Part of a small language model's weights: 14 layers, no biases in attention or MLP.
MLP neurons of a small language model. Each row is named by its layer, matrix (up: input weights) and neuron, and shows model dimensions 256-351. Each number is 500 + 40 x the weight over its row's rms, rounded and kept within 0 to 999. Numbers have three digits each.
A block is one neuron, or neurons of one layer that tend to fire together. After each block is what it responds to, as a language model described it from the Wikipedia text at the highest values.

L11.up383:508545549542518438481420512443490407518528432491502397445523497539548515514539476480589477493512538466568514485514516587528469524591561517538433501507512557456481479544501398509485453535461598501469546562504475578489543565498522478496471556525476485552495558552539499489465479460490556548
L11.up819:519511486491447470497473524527523497513475428420524528471495465450510518576478459488549507513507573517456470464501542519528530504516534495518510508469550583470461515504468493546419479479537482428481443567498518528564371497444514481502505525546465492455460494477452524517446548500451535508
L11.up849:497580499519552479473425479455464511463464491439430438471527446530549449519538463507486437511447536475522481481481534566486535429537521441445524542444633496473476446549537522562497475521472522498538506465615557426511524454482473504519518438479431537446536444540507478478466470539462451497
L11.up855:459520552589440543548505541530511418492506464543519468432461466492541506501496442544597448487512570533484486501464452434515469491472529510538450543470514534575455469487503592515480506473490490510394542564425540453531565515409443494488530533541484457544454552487469403524478541485457503479
L11.up1109:505438487492531489457534506492484468519472490569542431445581480465479435554548492538494498498468488516559454540549536510532530451521502578541475497536552533507523498512472510491484442549476447561475446477501457554469482512473531502568488476507499495480551511534540440547396547486485503433
L11.up1198:544483446513600476433517516468566502476547492517473502413473490585522490565549427464460560530490486464477497436532515494548512526449509475540520473503441555489374448479460429510511462473482549579460489502484480490459496489490435493549437500447553486482545494536470503438513533553517510450
L11.up1410:578510487491483457538490504500546437459498511456474479479496577546595541543459443525434532450567512572581542497531484483488503471479486491453593524512515569530472471489440530490495532546467450490501484468546480471560484480526464464525498566538481543455462489481433473532478500502598499565
L11.up1442:562446534525593508500459527411495447539467528496486434518557465537538515569531466555523566503477522555522494479468532463523528471462557543475410492425587458521533435506559463506490472536507466458441518526520449457461440532412500490509520483443528525514518569516503555417457530488484510574
Description: Paragraph-break newlines

L5.up64:511517605495523519581460468513555442500481483501534468530492506472522539487496475558496542530439535517512491468503570470499533432453490474476406485562503555497529461501476464477487435506537510419479562472522519543527543555513421445480459519438516453438464494448525478529448574500465453584
L5.up248:556427532504456543524511506490490507472489436613497554502559527522435545519466573537384524500550521495490518532454453525555503510533478471557426462520546539456576494500478521539545473468539498540557507508525491568431491491499463436507487545550515437520566492485480519433492536506417503574
L5.up830:454531535443513493534573541513515428509498497533426521488480463499498495494537453472495560503505525498517603450493534398511576435543473465508505490530550478523493480483509441497499465528460540610491529484519496525549500552507489485467478518524557471413500550443474425453479542529412545569
L5.up1218:486486544543598504593430520493422551493503485477467509540508466450570475510472482508524521508429540486549557498485546528445503510448451541581485587507534527453515552558477532460477521498483563467480524514566466483569573518469439480552547495497534481505447540442522438555524518491504539524
L5.up1232:550467515492556462489510510502536466437475521471509450459518472508545469524522536556489543490480489506512508473516512539489467453491474522540509560506507528505410509536478503503472495519509542536442495495493483565509542443467438511521439514526565536492541559456481540512455550532529492584
L5.up1245:491588487495486446530517574492533523451522566521533508423445498441457454495499445502440494498565409435627457475548453508491488479470500496513543468468504541495492487513569471530593543474552496516524511491520470475570451545493505464500497456480519472479570466557499477489484471552482452485
L5.up1266:582477512520529504533464519521528483469355492439560577460458450442542511537573492495476496507515479475508542440423514489524563476424440479501520503494499592466511518430452482503527502416542543456499538540481478498531531505443492427565525519462489471545497467470564571569451538518471476470
L5.up1333:448514510517445486566573488488505495505495549453498506455506581474600519428476440543530421470465548452427507523532541450508542464500472569487432481512546475560523540452501418538504489488468527501542532490550481473540432487453434491502427497482522463503529500488468470478481537511467497528
Description: Blank-line paragraph break

L11.up191:542466457436574498515447488474495483534471496506490568520450517420532512512475519470472510477497566543556514475549540557517546423424561516499459493534565491583529542498520524519478488454431487447514477504491489587507533493489574476554556523429454525508512512505538567547478585544443496469
L11.up260:516436505571548501469468501480543475503469518464494468494549510459411526527466475551510435536447490490454498513564555525510532433496461544503487482517502417470512470533480547540562511557502484489440459454493522510558518484548478461422460489527521556526541524546493517413486481465493457549
L11.up300:436459527541451547486495556503498483502505542475493558531462432477468476487539438503443424513458481390520500540492590504532540450485479504494514501535500469526476491549556521466523452527421478544525418467414617537529441466519456575500447500465525561482459464458477436568516576396480510498
L11.up586:552474462507553562565536520448496483497479534502465528507540476414493447493504553514491534577533467530439506495544454505545488587489515530534493507538598538520474521504496478454541434477461500468540519440549497523549543504524534476494561475413542533520510460464515447481460480404497515494
L11.up851:494476515601540539535518479517503497453482474512445442484545444482499517548509450498452509531537416562512478559566558490560501486502437522518595449536578464512499523518528480473495479460502529480509467439507499488466501504492511446527533473483496509498499530463508496493504437469486540538
L11.up1030:532487549393608481532451532472510473460430548427476533466519484426442518477426463529517399555448532497523500552496533552446528534482443539538438492511536517549553511559477502504420516590524516473437499525587445519547539466518514489537512434543544577490434489482536474433431499511472429515
L11.up1346:523522481618500630431473533425529464456485494472498466547491426470473520540433533497464545461520531481474517565523486546499560457526380423514510533434429472470516468538521379514463510447472493492450485475495474540540500462445505505532554478485503461548444466457492514546462536547467436451
L11.up1461:507471472506471492504549521530456473499510452494438480535531497490543454524504473588418506554486556495438503472474544526505498505486455492468500535466497502500536514477504506517526535473613526494449479490558508501505490516594535449473542535462474521517572475496528525527496480474469488572
Description: Passive auxiliary verbs

L11.up43:470443512469475492501546493502423413470493557556476455536489516508492430460486477499510540445475443451525526514509418471514531450509453457517549588496512487571558505540548459482511512522477545511475505467526461493466501516511511486460421421400561521476503465539463452548489446601505469495
L11.up667:486497462527474540433501515493509492486427520501462500502539507489515490472442503497490500521520457437484478496479508471404515446497463501537509608488532542539557475495498554434499466437522532485512525576538513577472515519556525486490476515563488436558494482476510409534459456450521525527
L11.up944:506544481470596487505449473493549500447524521584568387438482532499567442488448472478505448465437455459484541530454473542477523431481507463436529419495542463509492510544473492575490497493473527437493461536483461454484458530461513522518510564499438425510470478443509529487456466544552526470
L11.up945:501471430580546448466536471460439491417593524548406555510518443455475540469550500514475489478476478529484521463450480428466527558498486464472506537516507428513510492487433496514516520555483547507463522539564522518540504503506491482474499457532515509564512506572514450441477498504502501521
L11.up1054:544499487501509449487436426530435449480540506568556532529474451519517480463517470474520491533496475503470538459428505550538546526492432389493543553487470510427581551454518544496472521492501444489521482538530500473494549556441470479445530451480631418505482470525505485428404435530484456502
L11.up1110:448552507481481484513540496526425442479482508547479502551560549387454521532548566453468513511484457486399600480429450524524508492574463551435522546475537477528522505581475505547588480491445501449492442525539513522528493525459536443487491442435582483541489530514516495492484457422531548525
L11.up1120:486535507507484516504555541496492463487504514481425503556517556476434504491518496553558571541445456470504498457489428485388495475563504554510467520481530512526452446538505516439531514524554528485521511490504495443459542576538509500505509533573457598446493544420501458539528441495501540460
L11.up1314:579544518514538550483506484447535473538510485466479504469553490533406523450482497550494469483473491480493495528527527546485495526529508507450458488521512436560479442474435456514497507483484540516470530554518485547522584519508521506530503501488549483571427616552540508439487496514485492479
Description: Split verb beginnings

L5.up718:441498451410520516472486456494544515579502552464507532435576471488459482493535488460455396443577535454538524477454589445533539480465476472508470505510441473518486530538584418485482508425498549479451514514476475503535463512386519464508465576498531474509544564539512526487501511464583561509
L5.up1107:526557487522530506523425559519393475433498649516480514470526572554562510578523479514537486535455509627501598557530410576511566490454562491460485541503467574495485512456526532485561459506485525545517498501469446483472530493482495458587464510505489472548487443481465524486469488513505499549
L5.up1134:438444512456472477508541516538532580482433447509528535518545519410488579516469497541500512521476525540513576479525575545518537443486521593447547465525515497450479488486465523503480486481531467468509450516503467536547481532517455488507534498532475594427501472505520518563438504508505375473
L5.up1139:524511537497464545450446534485592502491503548458523430499507501517525504500552477470510539527564468442518545527526530531455468544464580487556531487477538497493482475508477457514460510513465475557488461495544571543515532548493526496533581571470458520502554498431520474534455498468516490445
L5.up1146:472486556500515478475481505543558466476466553511449487443534435509518538525491483410476516427531544539493528518503533584529484520508551431465570562508537489484422542458527438501448441498438547587492427571520471488490432431543523495529473470498475518542507561470498442548417516517546477437
L5.up1189:455498529513486455518390468500548507505523474484501513507417471504547512504408482472497515483471521486437607531507500430551451464425547403463551448632507496490441496472487493459439471580442521533515415509453485505576545475534518489495434504470586451454604526542505473519444503559514448482
L5.up1251:456539523443501513513497450547504505546418494444443486520524430476498506487556582432492508503449490508527499430534544544508530388530478505545523533565451512454502505486465472471475452469495455519509439502518524494540437535500583531507512462459491431503482514583444545522469565559596491512
L5.up1320:498504520499510467426448460543544510465502516458468509532491504437457515479533545454482490494535495463463521480479549514462525389494473543511563552504506457520539468555460501499498517424408455462482503510498453499433470467455569482532490518506493521460457563568554480441483493457602527508
Description: Word right after subject

L4.up1211:481545519467481503542493462512497557514484454465469541568544507414492485595556465500511467495536527460510537489501506468449584504500555519503473588461482475493479507507572534515567414571592440488491471538539469501403470507483532470486526481583567460470456502465523470542533499473496504425
Description: Word-initial s fragment

L4.up516:447508513496464553563556489482475604515456474456500551590485529492507480487503471556511542484472508448480449495411469491498543508522502526600525505496494541520466485503588369508526486530540564420516484540549517525517498494494455487483484480431577505477549535450449430479515511581448585474
Description: US names and section headers

L4.up1236:611517480483509502507495501561567506529489627516536540463487479536523494469563520504522480501554549476528451533500545518479473560517538441499460545504562540452536550490548419461491511596502509528524417541558479463465534524507438464573452562527463478392457533495482444488487477463472525484
Description: Directional "to" and "In"

L5.up15:469477498430461529492498479491521486539486515485532478461465496477531518489473489508584510494531490561398508536515485510525619538511491507504500502496437505475526486517477439460438483524510486452472485549472520462495471552492535464490508522509443504525494471512514420604491474529501524468
L5.up237:547529467506504527493490526473537443564527523520482496544500478536452549486523471509447443538540491481459485418484489481528512541464537476514430476478510487493473526432492549493529570529405462556459429532485553451456499475560570466551520515540477500529536446581516526558464517434516488456
L5.up413:553513519470479526506515536499468395544505509576505514421554476484549461530519549415496517498577485522473481489491503526491534457512502492503418478532495494512550476465467403543490470575510432538569456522478510448449511450445521463521441519578500571489534503500497445513462486455445526535
L5.up453:471487512496505486448497549555500457607521493484528437500515520455529487463527512467532580482499516529509467552511477471526519478518526540471495506457460536530468532488515551497548467568500528527475490507523520522487493478435469467505448525497543500394454541572532466541465464530429503526
L5.up816:534521487567526519499496470451555511424538466444482518535490533507519472498520473483582541527443430447464475528534446517468500471520478507496478558499473566518542479447526440515484525486526499513479441583480580456483476467479474470488483459498510524458425480482532461519469521492452546455
L5.up1173:593473455505500521514445451486464532508540493520532541415477482504504505501471461508555515489391450507498473510527582572599492536455463453506518562508505457539500500440573412467474486488466480533411484552498499578475511453474567489530392461430489486425555457483507526537529533520475532462
L5.up1190:523581513461467511477494574495532457525489581605502482458442558499456475472548542512550467517494490567367498498564443461475566549504461504477432516543490499527506508515482447547526534474445543485470471529440510546503527429486499416436512483464492559461495451575522524479445537535538574469
L5.up1255:503499504497535489479446492504544480489471501563519506466531495452565478482483401524535488459532536522569507601537449464467571535495442463456464564450460507487525484517506521595534498476491513445549551543483487488523517467417489485515503494517551492412499444479530488475442445418446481515
Description: Split verb beginnings

L4.up238:484455538453428509497492496564504510439508485568520494476494493498551477496524473444475439496443488470531585450541481490519503457544545557478455587457549495512493489557433536566512539518490537458553493437558525488556487435434485442530458507553546547486473493492506556444510456523525475502
Description: Completions of attribution verbs

L11.up85:552513539502478558451516583458444488528552525524524473468532500488515496526452549498491502467476476458502396529484522490534405520521455420494598465508513582446482544540509485502453547550499467480513488505525486430449472597519469407480504583463446508434464477468572535562482551521500462495
L11.up121:464503497477519444525451540516474475479462529419523545531462477517519467529492476474480499517441466486497491464502513509469507582560502480451478556516512525462569478490553518489517572507479466443509424458573475468474487491539499497526484491527523474461488547524548541502509539418474481545
L11.up147:571524560467428567521509603453463504565454521478427564588472473463477513509499499515553486551450552500496489545488536502484516555522486484457493490505522561585523531522528506557513534519495519485420518451565509460504479457476494493522444483393448549501488563493503524449516456510469542535
L11.up352:521503499582474517526515506482437513503533469457530476560538581470500528530537480525469486457448545421460531491464472493440560536467408530552524494496450564453490444475498508486449430469490522479465440443503527384456507525463458480563528460508493489476518479435570511493538488527468510545
L11.up426:501498499546435487476464452446499416594587518531549546542537434534510591547467512501495531485472554478550494517552469458569421472539469431524497544536574519482511539463473496474456513530545464502547546476523441551545466520545516457438457477500446441510443491521542517512504513451381552512
L11.up959:528510411479512486482468519545451450453538462536491461530498505450531458493508463467439485477515473360533441443465533493543512563449474446499513610522468526482514544509506563517484477516466530496525492459464497513496522605574559510468457477457492503530576608529580562518451492458456529547
L11.up1035:465475465433488449481541533526452558496558456523526474497469525451559540510463492422442531507477554476544484434465465520482492481495466524450537506474491505491489492557467599488552450499400558441568565479469492500545445497428581477515461489555516495562468395481619419560466528508455486570
L11.up1048:531451512521507492547433552389462522484472412425510518524524497413423532502526489503557425516518536483558518515581498493483550482561473528529528473503510523522499527425501490547473491549446522447460463467460579456543481530483501387504519439475506515518470496485503559472483490502374518561
Description: Inflectional ending of reporting verbs

L4.up679:510539568509516516502484502503542458516487443499490541510551586490494552508531515501502505614442488496552481525525475487515441469493472559420517509553498482492560434513472478576493526495459529477466429596547589505516480510507416580512552539487449576391489495490492514505499536506423526458
Description: Article-like opening fragments

L11.up131:441557504504549497477450498472435604536568504496452497536539467497516451526530476571475552489469546455484457477483502476500436493507526459490440468529551546476492571523543549485507537462513509534564414530489377513511467542500486482478521406500513562503518488451450556598457502501531481450
L11.up306:466536536539556600498488452527468439572555509434503457528542505493464469585490471512433529521511551507556509526492483480523442503519469451512523454454544533497539476517517425485501522581508533468449538489538475477568534508526531585529524506421490492517498516575533518539578541466476467494
L11.up513:486527547487504501431476533505492487436462510566438465517565500492516523560444432526463533514589445535539471465469546512519527460521520478509520436487491440530529433534526481474528488486490465527570496483493536471534527483452508526510485416476494462392506494463526491557448597497461469511
L11.up853:427526523492510489524449514497518482456515523472484529522527556532511480537432491551521513491618506496560480502534524563468512456500502486496441478548442485506461559448507594496484491480493445526536506521526516506468476519416474494478548498491540514496547476480498463525533532540540554509
L11.up1086:524504545531573547534522595478490481448435426519494502504546471526502515459495485572471513538525476491450475501527522488472526448455562458485507531512505488617550476562491538556491537495451502510505460497469477500531579486490525456484475487548476435446551611514460514487523491459533486524
L11.up1189:532477455522541501535572526413516490473520513542541550508545548456484565521532491517519509433508491537472461522478398450479541508444496488465467545571411492515522585481523443448431485518513461516504499505489467486484569514452502467501495477565545501464536509481484472536552524529512479554
L11.up1269:503430511448476458490572487559494456467515474508479463539560533515531517421549509482531520567514441443447503460448483449499446493550485484427536451495504544552522469540511462468485530415450493488522484438508492533466439470527553483531514543455503494456547518484483490425547559573507476486
L11.up1454:454438524528443494550470447421530512467513448552517473446507468410456468552514523538450552514519517537499557547442488462452428566489474491524519488485454492528508486494589463465484458547460506505499530436489515501561493491531504518570570420485505468481538499496518475537514454449520511513
Description: Section heading openers

L4.up563:494592514523571513523469533494472538457517526446432483451484471436522410431571527523457492481491469408559514480547515512569483524483516535449459512568462507539514483479590515499431545533561532501473465530465507585487469524521484467479460464504486511500489460511426529464539535561481524513
Description: Boundary before new text

L4.up1311:493451557488444462451511511520568506490431600540406526481526493507559475522491507485559457493545478497532491448510529533463447533504535518433493425525458481498513510501510450537470485434419471536526462496544366497478478478520530574458511459542470495505558487458559454501434552513576539514
Description: Auxiliary verbs and adverbs

L5.up195:497464487546532529525533518475516549473499590517481485556547518519549490553501580557426466466493474482470511444555573482465451480502513487455516513532563494445421455530523524533477481495570456586499457458501468494564491516447430538503576571485440479481535443518495456538547470451549525483
L5.up457:416545507512516494499499544496463471513483557434476516509422468485502478481537479516499468450421523463559493479511563467464547515451482525460507504479471554528497509554513511445488490540469510588576491468506520488447526470559523527536473450389512438440429535498432494503506519443421506513
L5.up696:491451545511558561477464536520502463432485534414506428436510539568490496485569512513540467520536563499505518438559557553512475564505479486507456523521482491550417445559552531512387478515501470479528433487537521550458533531452535551542520565477483471500434557494464514513469532509466518520
L5.up698:528537514505462505493521515495478479562500521491481508442581495554541441513484539587478562494475480515459469494533461488509539520512500496502524480575503491466499526497500479554494484559552478485525439500452482448444461545487410503482627497519542483465461560410523514565533597481454513504
L5.up963:477498499520495514427543487527450455472526499479519397424517454501550499500425495543548466453543506618475518447496490529494582533606531518480484473464593516466477490493561474474497555541508457543561498511498510520544520486515407477533568595520445470444453522492547522536479476519481511491
L5.up1256:487449541445463485528456531477486487502513526454487474486489471465522494552434435562435498446474561532512554474513491544492526462559482505534475497533492475425601531561475462484525519542492464518452452517436498524604585500491455491479569427460472494528475584516542459514444469433488507558
L5.up1260:498496520527581519388529578484536485474531531559508487516513545543498501523496428471540513513514539492458568533465452499530591500494492547503470456448584466469506508510490540506564543548506479459506474461502511540494499434567437449490546448431504475496447583466496492582431543420444512580
L5.up1434:480500477512563410521526576475528537540561545505570579482465524460453518469446519561604444527467435508466437520482464527520557516537534428533469503499463501517469528484579566514597477503537491559481471480493487431483499517503511470601535519510561583455576485509537468495492524482480508567
Description: Clause-opening "in"

L5.up13:527464528516538603445500501515541493518440524537493463463530525485605397435528536544555533520526496508518522485554541500478524506519594544459504547470530498462532547485541509567557572468502526567529479570567453612462450473497561586465490533527529485410458487518453434467479543473500488454
L5.up487:476577495515552480517481561414512504513448567476521531475509470563484541501534432459508497408508502474546568539565479502429442495485512530504538535492515518465540482544498546502499443502501515509509372562487509501542475511484560493546468542462467443401513529475494538511532501537454511495
L5.up544:541486529536481456510487509515535517488539490458469526501550549499525510481514479546598467471476493477475566485489508574425514549505516506568418474502522456505458554493514516595489553467425513534568507509546421547421415533501429466508516492539461496441532542541561497489503547524475498515
L5.up572:542505506447437485467543530513562525519430534481452438492553521442494484546573489444508430449490558428574480517481533489524538516468483500527538511439473513495508473619588506589489533489473561513502421525516460444477526456524511578572487514498535540486455525536467545473525454522437518436
L5.up621:481422587494464464524518448456571539533552514476520422514606484457464562461568510416495417527530462493475493498547509443444479502445434530456495473516503424454441496446527535539479461519452479476605507475573531501486420505512542543531479499431506575437492523482494517456488484458438571503
L5.up819:510538567595580521444553512498496562507506459432546522445543470508512477428569493522426503487475485477555550523478510535459445433484480546511494497545518469524518528550516507495499495569498495530534471491489459493597475423424473561478474546544501499512464530494501571490480460544495498580
L5.up927:485482512465456446523491494466475577495548508508395442455493442510546542529503478585499534479548508532523496495522462478577552543464513504479441518458470432498448468492522479472504436468519502525453523557396455536434493479456489564506524501450513455468466508503543492515517454447533572470
L5.up1460:525533520512506559464431481473479472485483538549455552493541488584498468530485465545432540471468531489527505569506532545510546482505600560591501480517491494479458441463491487446425558461464516531534477540440540495474525472468460481488452516478459474505569506502534533514429512523485504474
Description: Mid-word "ir" fragments

L5.up51:489444483563441523525527502443564461581488474525499512558569500509513432500471490467498498507526482493517509500527538484539442531479507524544456449502503454499442514506478458483425493533505489479541544508514452518496523532393488572574533478466546466501497525472482490489477543497468550535
L5.up62:504485515485482546564479584469472485509483470565505474509509520490471510432431514518537462464464502558473493454430612465464519508457531551539443521502546545525510492449520462527470477509480563472474531478449473541521562483490477529541465530473519506508523491433521506510506587511424552548
L5.up322:532502484534532515436521542510433503462550540505520474532541532542476428499477507541465464549509488530539466555487536542530439528483491476492477499528505553485513499531542428612468522510571565579505492475446439487523444542455513467514441509470430527423445477564511581487552543520459525512
L5.up425:452474403565495528572466541477537472556440495493495475480570512509485478457485547572419481503465474510505516545540547485493458432470520540544565539516448477470510521517500490410534432526520515517583491436523507500457466500497473506516477529467557504504509470518481500456542537471477462475
L5.up435:476462492495557593562471522531482455482448546488519543475547518548544480488551483527523500518437546485582442479525555527479544506459566417561529477477467475554445567487564541508460448495463552492486541433546523494481571453517472426572472481483556519468540547493454514552543507576462510495
L5.up507:453479538463545507485458504544554488478498450485438545537553444441560468537522507552510509539496517465539506473533507494580464455558499533443543468491512495479545537552512511545509480545517458462488512461536508493454478513504472469452422456407503451454430474550516516497494543440457538381
L5.up598:481505545442448540520575491489479538461460403514518481554545478471440477543453548528456522512504481520465433507485455540513527473473478539509512484490469573413461503480505489441594492544554458498542558457470504506490496502525555508579512504505502500495503495505507553453547555482469528544
L5.up1240:465522485511528541460512525578481479561494508453489525542498565524493536480567534506463563450519535495486492534562530532456504531464490547479524559473471567468519581541554475452505500515364519504485478493550479500435503532556493445538497472453581482499511497422559563534497555443513499531
Description: Section heading markers

L5.up95:507495518477497484578479545576348486508543506508506498452530486519483468559483401456475510579533503449502545533471496478535503492475475467511537465561547490490530561529470464505473567446492552483441571519486551498538467509478472574523492470516533465465562559483486482489491435502527477440
L5.up104:595478470459548507501489499453503528544460421439502455526571488456479538532556477503407516418515449515543556499483523544460481520492525588438594569496578536489554504459469486517539557547514529504479524552462458502558503484485543496485500498557480575495454496461499483572488465474500475500
L5.up222:472554479470542576515530517538458482448505468566561490425475515423551443468607382517572440503480494490533512584550560467486517454572488484488535489482563530486499490532484511533483546517462532483541502559538574514483464491519509477468504509460525585585510451432533513496524560470417480499
L5.up619:489468606459499488494461538564488540510501460448475528427524475445439493519491466559438491460497542467552542478496496522457513536481562551486524565544504485496491546534527508579495508504551559471472547456534512484550481571546513437466533487547507547477539499509498475447496504469563480559
L5.up733:547510560499490463525376489562476441504435479524486505505495440477461488508484453464486565520495475495554524547503380502511545470486471456510532433521549532487460455494482566520484528461494544468477503579528454481498560439483468501509456469566492528502522546540496517459481539519464525525
L5.up1002:485501477485476494455450481510499442506479544548514437536466494505500479512501557479553473526534523426540512467513525470575476557482491428520489486512463437505505474431538547576450490531492559391445472495538573501435580562481551483501537523505564543440421454482473565474523488557455531563
L5.up1181:527462435447548464486426529508363542463551498518527519499506500486464506522509397530493515517524478433474463497541525520392444509521443440459503480497539513520505478471469455487456548515410526427490538543476574570510477461470460500496415447471615527523504484460510496555430496488453496523
L5.up1207:485489570532504492522442553530423538483523434449487525462477483447495523498553464470481493518465487495505555488547558538500423479519443525443527533459507527486422541512504492479462565510500527442514582568569521439506490478486470481532512521486546532369551565495516558496477513457454551578
Description: Speech and judgment verbs